Weights of a small transformer language model.
Size: 6 heads of 32, MLP 768 tanh GELU, vocabulary 2048.
Architecture: LayerNorm before each block, rotary positions, no biases in attention or MLP, untied embeddings, attention and MLP in parallel.
Training: a variant of Muon for these matrices, 185M tokens, 11280 steps.
MLP neurons of a small language model. Each row is named by its layer, matrix (up: input weights; down: output weights) and neuron, and shows model dimensions 0-191. Each number is 128 + 32 x the weight over its row's rms, rounded and kept within 0 to 255. Numbers have three digits each.
After each neuron's rows, "fires after" lists the tokens most often just before its 100 highest values on Wikipedia text that the model never trained on.

L7.up578:066095110109126102132120107148141112105108143101155079142105124150184138157147137153128161137154130102099131160166108149120086154182073124101174138000131151168118148126099155110119130087168120099159193125123133061100139127155195068115146103086047171129161131186142214142052115098102153130155138115104110111157147125153124179150142185089163105167158131124122099159158100109099158110096093098076125136137169100127142081148122139145095108128092121095132128116172154107160130065036145186106144117153115098105177126174140123129141078125120066124162108197139162165127139157140112131
L7.down578:149193147091118121174153076119099097135129097150099145179156082125179145151160164205136153098169110088150083122120077173138127143143133152107171128064131100162134117149100177127112135158131182182172165080143158128111100096086181142176127145142122173137094119137180201101092137135059141077123135212124112108105119099130146121137120156165081143068135177141136133080109100155132065149167117081087096113166154140102121117107134124199169180127112139113099113075128080147097147133099134171128123172136106068079098112189158147151107129125105152080132099093138109128053070092104133131
fires after: "s", "c", " a", "es", "oc", "al"

L3.up159:125169101145101106104083148092124069215120141131101079148156114142110149111089057127117110149099110119173127168108099148156139160092125115115129105028139059170127108148170170139101137126094169075120171134101123108142086110110109139124119090119096090111153158108140136122122154125127179170161104088121105130189158095103078177096132101088191134111092139077134157088190073128080131113135130106132141132102136087149159083084087129109147149083098116142170181110210124100156198138124113146123130163105136180136132184089198183157081127121096112062167135151148193131137167127160142124
L3.down159:170115129157151173169105104054151093117176153066129129094195155038111137125100141096101086150066078175155113174103119116062131159101152145112128161181164121156145176112127111127092130073095155170117152087090084145124134101141142149111174116157155067102112097130151162131120115129128183145105190115127087119134161152155161079090149138163079114118115119117191120112125176153080091142111141081184121156097110164113116125171132108163130126142117171157077169098136152149076166109159142123093177096148142106068135126118176135079117132116119170100125160128128088072068194083118186168
fires after: " in", " a", "c", " su", " w", " m"

L3.up527:107143225203165166040162093125120135171150175159122125101155120101131099088118140122133168095061096132156093124154145187139114164138138147115187132119195152130141118174113122141137143137123157162096125097124103125149142114076151149073124168066136122137143110154173118101212087094104160137110160130088191077071160156130115099145106100118169098120148177131099134145073113127145158126148085102111133083098086108130101161145080093093056092094168182120117129134157086129085151121089156127119121113209118123082120107144134148104104148142108034091154082081140130092122148100135162143
L3.down527:115100145119098157201151125091108160142100099102101185154109103133143114145132163215088133168122164123162111116084154132123132130090124104132144167117114138164161106078109159116082194061139080093164097135107119131147147131086136111195180059158158074129105155092142141129079161135093115151120151120153110171220169102141139105163101049101105159145105124152100129160072188099150141110129072144128179146128169096132142076110147170075089139133138177106126131160157175121108120129135131164090042095085066085110140165133131168150163082179119158134112123129186149107086156113134105111
fires after: "-", " La"

L4.up240:134074169141097149079124120097116110063156113107115126187128085141147167035201154158106089102160087173089124100125170121129129116093064093184166113134185129116144108114185158181121128140135149135132102123112130190092110134086165145139177090149147169146158129124118158122170072149094161127108135139129107101132085134122141132148108113117114204111088175109141094137102030161100143158113087134045136172146124108179177135164142155138110128132123104097120128127102125162127184185106167127109161104121092107075115158138130172132130099090141119122057124104137175107211193088107116095
L4.down240:137169138157107179086109111098130156089128135104129175136136071096122103091160130177132203084117152150119110130092161168123095139131145124097123094091147134109098109113128118139096119145088134095093134107133113153073126146048121120164119106198089145133148167175082038094096171086166141196155099147149068130108081095119129175087088160201125123126137118162149093156143115069131143127136126141143160119091127112131160113173172109170123086184110115168161160129166088087212185154124175169110154194086040082113131104185137137169111143172142131100112155122153117111165110121114134099
fires after: " as", " S", " at", " Al", "S"

L3.up611:133181114121125117160134140099049156136191132112102124133142114170195138074120154106075095153084115129151108101144120108106083113125139143176070173112121154118132220074102127102120139115157072132162093079150167115126056150159132089136090187098136116138117111110109134112139105184121116146087106104144190105148113145049157191153124092129152114106140142123152113180115212080211123165170183127091118110155143110127086103138109146120057121152124189151141133054143175122172146074119120133148108153097106102164164132131140142147093118098085135123147116122170120215110164143123143166
L3.down611:104161169142155082166154071127164138128141097153102111087079100104111110143097139141111112170148155073164076164149116190124096090178153117160146130125156147139116175098105144181111114191119175146148118138098173132088133120126097151166103135116095081136136102103137145138108077140123135147183136116108157128141166162198165129196110116105147116150124143074122126091138106103083126100060144053149157192114097174144102153107074064206102078121156118129139148107112068092116112197171113130088146135185144176178119174086105117105156072123128080119100151206118084124094116145140071152
fires after: " A", " car", "re", " G", " The", " St"

L7.up531:155105183153143157173159124137111128149079086128097130137137043146162150162135106167129171081161140140140206080112173171114134173091115107183112156193127101102128145123125178083159099125126103179161117160115085137175134137168149105178163115161161086160156153133130132085097118165143151111096144122155096090114097154101040124164055103134118069110133089103096133101107127131146085148107172111081207108127163118132122142110133084144187162072114098150102164179152170135119121124125113109096140174127175112095172136142111149067078111119068149114154154097120175131156041120163114083
L7.down531:132111114138155197114181105176052118137103120100109118147130095142166096094173098127091182080133138119120124141105141083157124148141144128138115108185092162061148107090139155072121132145119106176074099134157036138150120126115146107149141087182163124065190138139131126127072109133126166070154174135152143186092112125138101102216131144172115083066154179129104075083104113162105121140165121148102167085114127136171156151117124100186174164110152051118103150156139128133124118188120125156096163082111141143128101150126145155138139152086158112160160182077121150129179116062103133064
fires after: " ", " St", " st", " F", " G", " sp"

L4.up24:121076068127086110159142101125140152139083091158166175097140155128167146121150057127149116153199170084095129113113089186169095129139109136147145103050130095085122106167105116161116109115156161130139132150173131122152065097135118055080134158111126155106123173101121124098094117094145157155139114122135146090166122104127103125141095123135196109145076136146074154095062143104078165090133116134187144196179080076166116146069177086122131164132134103099124106156126144155184147122164131094147089062141171160104141155164188085132182110167161170091157066138166161131158134133133066146
L4.down24:087125156160204167105145139138134079132085104111149092137079093140086075101109116118095111165146129144131136094151143107082090109135091099116094113162137176107163127139159139127129172118155151177126139165145096156164113133110136182170129107074126152131195113090055118150195108121069064136128120135152131127064140069138132100169125123154143114171146091123170167168113071134053194142137133110110101135120083131126136129146109070143129129204148130106115166131167125175137113158072111149121053082144123150156168141131099064149193112163081151135080155098107154121119132220073179144
fires after: " F", " f", "-", " re", " di"

L4.up211:165125149147124074100127165115121126144183126132165140118212149087073085164139136126121121172149094130149157151164126092101163140165094103089115179101183084182165123155130146147175172102142153168131126125104092083133129149214137135145138094077108093110092167115151168144111110093109114070102160147103143082128138083083152149145111137134145144148118154079079108137117135066158101175128102128105047126162083084161161087126209074091122088095078107130165141177163161165097144132156119141048103158153120129123130119083160132104133106200079118064150140141164145125186160105120083133
L4.down211:146152085107093115176097072111103155116099126141176121021137138120140107085104103077132125106096141194136144177172117109065174125135120171178175201162119145160080143158173164167142116119154152126136107123149083086113162154120142127181084125164139177114137140156097113107151122102134074134150123160072090134207106119102148097123120115180158115120087128114126124124074088180137090040144111124160113149145146102116132110164069138114117191096144087147107189150062130145119174153144066139174128124090118091115131148193159140087105099169138116063132125114133160156083113160156162128
fires after: " ex", " de", " in", " De", "s"

L7.up135:110160143126106148148102086109071143150126136099177144132114137123173151185137090128116143118187110183171080123109064105119120153111116120118122139143150112157179109134103054127142134139122145123168133125097171127079068098158151118155137087081182171124168179144153121088129051175145129110153133088063125071191163111122087197140151079125099148077112094123120152141098057143129093091123118146099092136075073166090101157190154148133150155122165110085114187085177132169165111114086101186132179124120100119172124180078117106151171106119116101046125127163157174141131136100158116157
L7.down135:117116124109106170135113141126133122137111176126154116046120128136111109172156160132060149116100174171142125179140147148097112110126124101124159179183184160137102135150145187118166147126164098100112115090149125151131125106084190110151080107158096175148114150146159083084087070125115104107097102123091155164102102139236121132128145153139127153106173102069114134105174089117074108079163170108141073153113227132154103180198132171096146094180106126131084105068113128085208106117140153075183178079156098134141075114139116129090119160108125146077126111134129126125156099109126110091
fires after: "s", " d", "c", " ex", "us", " in"

L3.up211:176099090145126135108185111143114171147133136122121160117149080111126190186106109177149173116123158081092088153104116110167111093085094097098096198161150126117123162164108193119157116115133131143137169129140133167137059122140134092107155096079143108138076160189157120138078146062076113163136086087123141175143136049139147129092135100198215110142124113075104121136103135116113082124223162058126099090103123060142101123218100141191097148154083102092148112128156146123117160104133127105145128139124112090074091160142114141115153169141132116094134123126128120126139147154189136076
L3.down211:127080159097154152118184123111159083094159096133112124168187089117095180134162103128148221147140147075123122170131086083116099124086157055129096098118205147159120119096101212145157138160097149114081042146149177085104103154170120125142099129130164119125118174144086153093178159090124141132141197113111124147110148061097127146096100093081160115138164140176128132126122057127168125106135150095105150100132111117146111125108125104130099145198134087190140137151114138151180159124170101123134164118095093130140140058143094115158156158088140174081087172172109112161129118167098158073
fires after: " one", " a", " A", " The"

L4.up749:130122060135153128065115135069133121235201130112068151142124111148129149156125127127163163074148111146151104180181078114077144182091099126174126171141106146087140083086142112138137119111111131120095125141088090142156179125100168136155173121083054198112106148109175117135123073124105086078139159107137169138155133171198111098116167128128132078149071162113119153103195116180140125095093151125089141125096168116106153130134178117078055119102113132067144107155213118123080152157120119151128106101174087128122090073139152153137194132127133124125129131149110130124089137172119112125
L4.down749:134081171144106155113101142110142170124198127134098203077129118124062105115168130090122089148061127104164092141100183145082135143135096190134111116177171102093126115112131019145123121070157122073186110139086146084174124134101113142095121208113191063156155130162117164081125118153155129124156131135182091154107147138092128117154097104128114143159149076175170128116055179116073141122166174133139091113083122131144088169150106143082182183122143124180128139107124083110173124115145163107085145121104131110134078189114142120112120167140135146139129160141120092097178078110155141138
fires after: " in", " co", " M", "u", " a"

L4.up591:112141083069137074142138148065138114105127118141136093123165126165146180090123136125124127122101114117035106102106118169161106096140113102096088074100137151192140184054154145150162149108069140095152137140100184125137127123103117082111132109119122154080142137094082199150121166153119129151161140107124095119163087096108118134112138159102131129163084086133170106143135138153088117094150113064130175141110155148140162115161153054153152158173138124081170117056160109128112162140080188099172133091111108155150070161165162171154151180149039161156147087063125191148116171157161084126
L4.down591:066109138000122100137052082131133147104109089164120115126147095144133113068095103167081184173170063100097132138124108121094111172132149112174131106135146169130129127130151165127106103127148174132137117138133109090080143097176095089118177113095083114106089169160177120168105135202154146107169068089130142143160140112170132125125120116134126127116081114102137088120166118087134104160160176133113216119056112112123129113137137089146161187164151148133125137095170207113115153095090108144083137150149111126080186170146130136157095174185116131124193127105142119160111145179145125134
fires after: " mo", " in", " re", " A", "ju", " a"

L7.up621:120136158097146097118132111130076135092136094115143156144181143136188178179103129130131131112126111122106107166143128164155125091109107167107101151162103129140106140165140106127182082131172090183101157114113119045107107057091157140110133103102110106157115095133155102103122125069122145104132086106122143161099151125126133112157121111154169112112108140114060100141147146138223035107064186168193139174107140129143168122147124059141162145158118099094139098096068119116130156074083086143197168098153159109160206091110153120170141165107098116142151184174065166164144189110176129131
L7.down621:109142112131113160111187122147148162092103146145128127089150102124126109137138130165087123160178135098104140131129125091060128031161157079089157118110065096157142160153140200071137134092160194114107151119145132092127124123132125166120131088114164076117173089122081132148132110130113186128124190069124146180065178148089140100143109106145169140180117113092180083137144051072142097094141105160119106202205114168118138079137138137105143141149117138140146142145132171153094142112110066178150101169102168098165177069146092118141078144180167120112110133151101096104091167124141061130
fires after: " ", "s", " dis", " re", "-"

L3.up585:153116089123164097130051154131148116048099170144110089115143097114119111093134136167076119122186124115155131105164133173128082125146150089132117103121151131105096124112103133201144093091194148135121099154158165126141083140146074155183118121123074103108111081172103121104108094141156154155153122078183143143156165125151151184143150163091197105150127061122152213121098130132163105110155095139105159194100130110114161110103111120072078122138107123072118159077132162112159156132133069150169207070116115151108139127080062135134122141080131169130139147124164181185138152168154140054
L3.down585:051123097104110139120109130110107133110053166121169105094101123099148168082156204102161176137115210154171135162101094106096153114114094139183121097129099064110145130127147117139174096144084115098105148153110104012160060110163109086103123143079149120140145146133148110102142124155156091094214157118145171206086082124187182180193118102104084151131134131116153174111159124166113124117149204122098141164137113120151128127114131114128161149127087107146105183078134154124122134105134065177142111124080115188176098157116149119120152147140141090115129130115111129124124165076091143124
fires after: " an", " no", " An", " V", " Ad"

L3.up253:093091127099116164063130113098075142120078149088118161124106098169149120060182125099118133122111160132172124124122146187208104123104119140139109109186109125074108115120120151136176152091139104106103111079128163140125180153106120098157129123146115128135116156160132118085124077146124119137076165123180108061159118190166045144141082165119127093100111083147136169138107170152049103137102171098161155132119162159201119152153141103108121151111174151156131116101180185130118149098129053122117063155151128121146065090142161143162127153140151170201160142073104102167122121157222134149
L3.down253:148112135136093180115083086158168100126075129103159202174169103123068173115164075102105149151143152177169119097152122154134138100160114137135114185169127107080132093123143131107134152121170131138140162065107096120145114169119098109153145084116074130088152107083140129123153150087146106193099138062147132148133139088119071017128115059162117092118089145136089102173146136134150153127146161132194047114182192098122116153095158157179168101162092164137172180143082150116075198123091142146129128117137145152137102098145124125139135151158138126073102138116135152165098161070098095098
fires after: " ", " st", " c", " C", " d", "en"

L3.up104:111095103042084085100106058170152124058068125179078152133187168123169116043127123133114101136135125163076112183198071114080106154122146111177117080102157116119080150099116151179130099144177127169109129109157152158098113102107163160115109108084145137135169172088104185166136083180115121137145151110165152115140128205127120172087138138108159131124177161151145142165127159115153144151144128118078133134117144137114175144145175114103100121098134125084116145117112092143118156171111118119122156116137157125119163107107167113086149166106206169128199123070078149153181201117135147109
L3.down104:140175169056110082119041065169158102143117127161124095111154168169137178144138158114121095121144115139122141173140142194057101151089123136177148160100125055157136096114138089200181113169128108145139072103109158133077089106098200099113104116076145111111117179145101133083115076147146162124088111125150161132106131172126111125119168104084132165140144133093138088169054154122168147082160098172125198100076137166111175085125129193139166144131089138116135094150131071146083130102098139137155144142130184125099141123134143148081114084092136142116167137167080117168075150124150170119
fires after: " an", " An"

L3.up119:082144126150041138191106102165062116094088075181123093165083127107115155135181093162170180116147127174085146093089130110111136166130122088187143158099160141153148086152131160099081145156155169051094142086083131119144170133166124172146145133138122080145152169094132128117158143131163189110098144174146144130129126101134100139131085108090115117126145128120165147127089159142148114104153168142103086131088081166097109110043229114075109128143160164040100150142157170107086121097103161157134131148139146094123145174140146178117130103083090144135157130092122145089155158085101094078
L3.down119:107169133210079134109092094139100138079116142099082068120101115059140168115144098136129131139126135171134082129105153127123107071072132052138095123156132109139131127128144118084175164096152102096157126053107088183094124152066133167151109109171147103086169134166114155151120140082151146106119130146173141163148095115088114126116136140163178169131181113099116068108133124117164083168110110159105162140165171081141098151181153120115153149105159172116117113185142164138147120114138115148111177107185134131136136165168187176090186104069192151148089084060120178096199146119123092086
fires after: ".", " (", " S", ","

L4.up290:123129170074095082093131153113173128102119151093185111099198124170047154099109116162125187178142125117121166114149127132174086150097169119149105115131155133179135097155181197119093200138198140087159165174174140119105129083099178148153158156102108112124116164130130128127123159176102170144207170140164120102157139162182120123150125105124066116105093045097128177097108131146145100092115115078049092129113125146131116145139161133092125167125086093137140150128131119070105108130151177119165113202119136175122127079083136151129171079118137105126109148061127158088154155139084116098
L4.down290:051144162167121129142133203132129087118096101155151101119213125113103165102111103124121111195126080083113141153102132141067064115101157124136145116158135150175116134134130100134109135122172145132123119148156126092123144151074156141136208142115110111113172137160152119131141135107095147127179181113168152124151149130138158057153103147116102100086094103149196212127119134120098127147099112112085065153093156096123181123136140041165130130158142092149160137115102114084113089142083110132110091147197162191127123081094144088134112079126090167141047118128216134123111090198126176112
fires after: ","

L7.up755:080178104102033117096094157092115117142162173111143083136145133109159156152193144135141150093118122143096136133115117160159114174146102091179097156117173087139153084155112104187119167129158114149121094136135151126104207114107095130063147069125114172064157097142118084113121123138128188132126108155135141151153127169113081136141087080154133174090072143143148068162079140099138099179104170131174171157137111123123121112116139140184158111110152060134099074146132132141097180088109140132146165080122131145106133094188090105095065160150159201200170176135137117112122055137083152126
L7.down755:114105045139118135120150172163124108163102156136144140158084141126149136123145154029150146153093102096154126138104152113163158163083110140089141099122111179102073095129117130142157113126125098135132124109085061098220159093129123049130078114169138149107095067177173197100176102140141083127152157154153103163155154143150116065128113198112164081128116117119083142150143161100126089111125091096142153134086106119169117141160146115071135190155088122144145163117161125127095079139115101139099130200065152174123143150167142172129155098056105155091160141137146058135102191151120135156
fires after: "s", "y", "S", " S", "ch"

L3.up259:135169151122085101132085087162097108096129174105170102157141133136036162116088076118175141158098086186132200173148089136123181168143137113147157112085132118162107110191125125119116178120095091088083104160170173129133168101146146143118183139183117103161102163153087149112164147117119144100182137105157125105144135065122085086126161112043150111109101114126150157143100182153088083124105128157061155162113100144085102130093175127086088128151169068132147197167105102101142117082114126143153168160111132144164176161064143134165157085089101131084101123092102142086128112144085160118
L3.down259:196110105098091120115110121129098150117096124162128134124152114144094129114194099164139073179145122098136148075151126106075144111156153094165145116130125176152198108134174129121093141076127079150135140155105110148137105123129130091091185114183135124110169080134202084088170124148075149143158141138157121104159176137104115172081133132151156152144119090064129132180079067075106088151118056143151082097137169168113177128164107125101070173071153111134144141144167134109168078087120140154137147130151108156108142104206118157097195058119069155118162145115114128129198136172080080144
fires after: ",", ".", "as"

L4.up431:145127134115128144118155146096081141119090111150114125113162127134178154130130122128125178117140125128173130118120135150082153169095139029123083131140081153121141108174097158113119139102103082128147122114125117129174068116174140143113179070167163145125143135104151112115139083114142119059092120173212143019111148175161186167092128147183137063121143116128046150173160119154126155114114136106148170178093133098126147107069102125175089084111099168146132129163120107090110136154122212109104166116160099153107088111105141167198093100068131137095192178101110116173129166119072122091
L4.down431:141099163094114101112093193151115136158110106089123086157131124122124111150112055111132208152151147133106126143139084086133129182166092053119131090105126182151102111167145145083141158133192122117081115148164122087132145169139125100137140161199085122171036056133116070114139085059150161172124130108153125152125106125139136140108087136094112144199152145140171134162115090145087130123141133148099129129115130141081146152125162118105154140125061098150185097157088082147102131150044083119142142153142124108134204245125120149110083159074138186117116097166129130122150136120138140155
fires after: "-", "hi", "tra", "ed", " up"

L3.up49:121140108141109119136138161103091093064163100131146171155136154125088098140147165148117150132093116068175114160139170133139127156152079137150146138132169159093138105131164089181059145133161189144134125105112104061170104161137094101088136122101110129100122146108187065112142138152134151108125090173143212102113178173157157088190125104086161174115114131120078153110118152105125151090138146076110130081091115070115133142143188102066098087185111136099082108089139117154054178148106189176133079148138129116121121154092042175151081125103114130147152173130099120121129051115143097192
L3.down49:118213135220121146119084103168168067117140092096145105099076113062175091158137136073111093135118184207175140117112123074108154149132149111118090200147092156126121132069116095098133120059073139152171173117110137131143140131171122153134088136160073119138119087163101119094143141148123150120129135100071111156091122107102126096121181109120093062114190162157158155129139204138154118101180117113099154152154066098144112136179106174096118143106128139170098176185112151140161098082117151149124132106076149164133140139141169130136090131108093096131136174129088120179090126152167154077
fires after: "st", "s", " in", "In", " In"

L7.up652:113105122136147185154072115108108137138167122190077124127110106193117139120155150129170131085120152165156130123119141118129151170142086126150103112112162121111066052114200164147092082112117192179139116122135127097163125131107098129145112102150091176133096134165078063116104143102096169146138142086171091125155177132134116128155114142153177156156134137189105078155098053129056127130160119120151167169175196118077065177132168103211099127133069126123186133110147109095140135121072136164160103122120045107151121074125128165121153077080122145135116119121130134157151104074181124086
L7.down652:124138150160130175109104178157122123123107163096143093161101144071145170061088181133104129105200141128098112171113104130069138131144118166089169120118129141143141133103136107090083115197139056127143143146162099100114113155101116131152159174176107128136141126112139169073138168199139137147112098095180136110132096109110159123105162137104071114181140151136100102169107059114142155094099090125129105085054133094170109100119168167080103142088100184064194088122181118166171128171094131145126145101122115124167151168147176124188126090171115103115149116155134078033117124135171182083
fires after: "s", " S", " St", "al", " st", " Al"

L4.up30:145193060128162115110150107136124191130144121169131115107147105151169049189167160156121086160121143156097142144123129175077174124068161141175106108118138109169079119171168141187116105105143064159113119129157111151114120119136150128106160094106156087149072120128117134071134168108157107168129112107123107131131157072063124082088093144120108155103175068084144150117140110125173141119051183149179133111111118170120087132051155087151173132161106183110078109097095173144130152127139107073138139101074137161155073143055151106129142137057129114156137148087127157167183152144132167117
L4.down30:152131070131166148154150121132186142097096180129180080106134094118159161103141176164104129092138135176120094128103123192110106174069126152106163121129081050137128070069091150118150123145169121156068168159105150146107172041169065161114155069146140161118161109115146089059121163128147133177156064096089141145099181111145107155120100092112100169107168083100112158120128113136137092131132131109073133160180149161172134133136165076152131121108105106070080197131152145162104128100116121111107100108094149091146089122130133145174117134168189165168203131154081109127113097123137163147
fires after: " ", "com", " di", " de", "ab", " re"

L3.up482:150148102131146084108138059103140126165139107158104159141127102133158163123153120137117153152117160141162172134194108123119074132140114086133163075111116180077143147120145167126102137150111135171142112126105076143108047129142091185128136120086130107088154124121132094163086132218108110142141117134137159129139175125114174159109135124197145106121162162134144094147119105120183097131102115117130147149087204132150086128143045155142088183096173104116169113086169170153127088078055105085148174125091081098207140141093091153106125120133186098035159208098145141143084133082128158117
L3.down482:165124112146115139124099068147127184099147180097156089138156149143122081121123109168123146157128111096150178112112112075131176137075107140170179106151118138124143144055105140173152178182120127083205090108119194169114163169126155089140134094169109145097104040086127140030163116112185075144084181120121168088085106153156169094094103138144156141124158140128108129112139155125117053140111158049167136124176110114112209133095089133196082120135130089149101116097150110145141163147092119120153144157165165126163134140140110147099112161138118133123093085154080110075089131104103160118
fires after: " A", "or", " Le", " large", " a", "re"

L4.up93:136113103126107180114167129117122204126083123146120160128134109153134111197114083133086099118116153172125084106093158147140080120098179120141077176091124172099120159126076136140152095143178156156086134166115099135126125135136136128130160085115120129110039175230125125124124151122078123116107068104101121107169099173179135155158113123135142113131156126153131124077119090123107122089178111163081179133081209131135168159102109128101137137096128167135079148052165117156132167109099109106123155152160132142109106162156198178152099095129108107148201142170079152211148075144158076076
L4.down93:090161078085103115097135130168147154142135121073086115121169126145099099137154123094104136119126115141131162161182135085165204145174118074140127085089172102141107138145087122071131122102122112137249140116171125120142143110141108062051111201101145181138119151111144173151099108067128122129162156133140136126198120171125196121116139096101162111146171084191159161154137133139124137111162079129133078139122066133181144104166078115104109156106145135104102136109093170127141147137094143102053223144120090127164121142178112073141125126073108118138116142125103145128084184155077128144
fires after: " one", " Ha", "ve", " se", "n", " A"

L7.up133:141158179148145165138129092112132216125144145053121071110194131120202124110188127099117147166131113128100105114111179076100104120130081141187112120193149132137095172103051126153133131169116071156095143134154099117134160108110130118161114111177112104122088159135138111140099128142129200077074142184130077213122155149134139087105122129067121099175134104135134066163058169096149073122088109136080183091179111159101123089201136103091072136114116104105087057142149136176087137150139136103148154150127163125121125117154138111131134111116156143127120146132156138080182145107132127170
L7.down133:120159090202126101122138135132106120084100128085170137164133149099123079075205175097176143167118182104084225107116082115188098113116105209132116132143119100076059143137113129126135136111125102066096181155095179091085197167094128075099137117130192155121088139108143111130179179118147144088130207119081109142137078149177107121122103062141166091128139113114126117105139170136140192136109111110131134095153141136177135121168095127187143132143120113124087127174129136131103161154099122131126109122161141133146087164145107073131178145060069133157139149108093074132108132162108104130
fires after: " S", " C", " re", "c", "s", " V"

L7.up512:163141153133139128152155169083115125150069070098090093097177124137131128167113109171108143057129158164094086139072121142118157157169151134142157133085163119178113109094100195109210103121088092086095048150108126134127127124143093119206166143092092177161123125147170188116075178033125132119105085180077090125205172117164143121169077123117095134105116133157131103152163130105090103177173092154117138200109116138054144122143121092109146124144104136136101115108087088126108107121147100142119098137160116195131121166110165203099119109118138139138152164139112156120154144164131098127
L7.down512:146092160075153055113119123125125118141107117106115192166222193109173156186130102145162130152112166125116117089102156138140093153128071106081085179145106101175104124101080179118169101141104144078101120073092184132147135086085111082081122129124066144145168092117119171169146164074130130067154112191106140178131149134126117113170162060125061127126120108165153129087160122141115103164124157155107133145059069194104127091107123165158118137125200157152108095136129129103130124162161118117132159108135131165061109123147145174115098177118119157148154107157080145124092081156116171123
fires after: " ", " de", "gi", "re", " comp"

L3.up268:110118071138153126110075123131135111086103063099145175123093151162161182113097110172017073153112100145136107132110157137145127088086141109159096128089099130135123155120119141188135130140153158112183104117081077067143171189155143101124085220097142139143117143118168131178093110175151101146172185104044134107182097199175154152119127168141105178128076072097150106119102134147161157117131149101194137146121102153106146051098139064150136147129168101121114131149136114134143147129113147118080119101142166124117080140129124172160083151165155166167147145149194113086130124142123129109
L3.down268:088135103179168172106185142159115154155097143168166088136093085137138122122169169186127075130130115170099096120161118200070113103101097142120123133133072142075166113144114122126116115125077152180126084139155113131203158150181095086146151137091124095143101144143106115148187069081156164190133145064131104223085146092125142184107087150131147110100090164135113177159142050079147169111125141123146072141174155083170138109145169148124050137123081158100111147122115158125111185150107119104150087137145072086087098128082165113131133080138138140127146144083123109136117155130083119140
fires after: " f", " E", " pro", " F", "ur", " De"

L3.up19:117105146102104118110128106146109129105149129107146133126141116110118099143132093132132134053130162138132140141140087150075119155118066072099172093151083133188126144111104154129158081059106105189129115107119126155075169144185157131187103166086160091176156130143180148063111127187082162120115139071187142156156146183133096151088089128157122120150112155087180135126125128118098164111134137141128164178131169073059147121181044181079156123113092129146143120109146134135146093170114148124109110094165135109133105096167194125065135158040166147075172117132138150154139207140144072161
L3.down19:128124174107123120136099117151140140147163208153141047163201151114148117129120105086128080176104191094114092125119118129076104159081146155140101101166121170131174166186124136134099081164119087142158177118105115154104140147169112084161126143103101191125131113123133109090179121119128123120120122139133086212146140175084081142078128214180106120085159145107113140090187137113092109162129155076087174161107142142150107116114087174084101124120128133134182063148092125096093061066092091096102129100074123176114165098104156133154112153095125142180128120209134144123093134160154129114
fires after: " ", "ba", " Nor", "re"

L3.up365:121159136128156168150089089094109117126122172141146066148135091168102159106102144137117172126119170157167144126164099124083110120147164108145124133239115128117124180161144157135124102103085151085110051130181184125159123119092141143102162105159123113116097128123082116138116149076201106086072146143120124137101163113159060096181096042125105157066112146091202158102139118098126140071085174121129144152122134153090119126092185141109060128144150134169191153088114104100132092160152205116167116151172106097161105136109132153109073140122113154136121191138128096141199162121103092153
L3.down365:105125104056091082118132109130133165058117148148132145124159060143147198118156137111145182168107162119117139103150113161123144111083070126082184086020069156150140128161125111060096188143106094176185119153159109125080107178104095118149131037148143069116154097151203126101146149192164136055168091105178116145185163099100133133116148156106145130173131176100091162132078140116112131157123112148132084106130159117160156150158139168111109131142125161147110151111143131152122092118140173169117090072107124154089137129124133146120122172139131101087141117079099178105159124161164131125
fires after: ".", " su", "vi", " in", "ve"

L3.up319:080108113196139143075132114102115046139113186162127133136118131148178158197121087144123192145124141111166067132169096173120108146139120058152146112140136114134220108114105114173139140161131119120126075139104122209071134127111150149116168078099153147152072144106098131094135120135085126115095175116114139007123172091138150131160127082103148125139174126169078171160108125062182150160117111108174102138045175101163171135149124108095126116108099174161121115151137070113112150137152166101150081137188106101143093155140145155160136130161129170138125135088103115134154125096108122084
L3.down319:120106182014088166134149135134142206128157135124163121102183117165161111173169130076112105108140163130128109178125155165076134179103139131117134126105139070149094112154103104168094155066148081118121134140145130157136109131173092089149195068174104147143144151131184115087133095084210140127119083154181097160094142095112166095107075132099156148093100095120130147161076100154126118097101151114149126125146144140168106154103095078124117093167123161166123093149098037123118148144112120144143141162139091119109137132050202131141071138105141088154159114108169147103123155101188068128
fires after: "-", "i"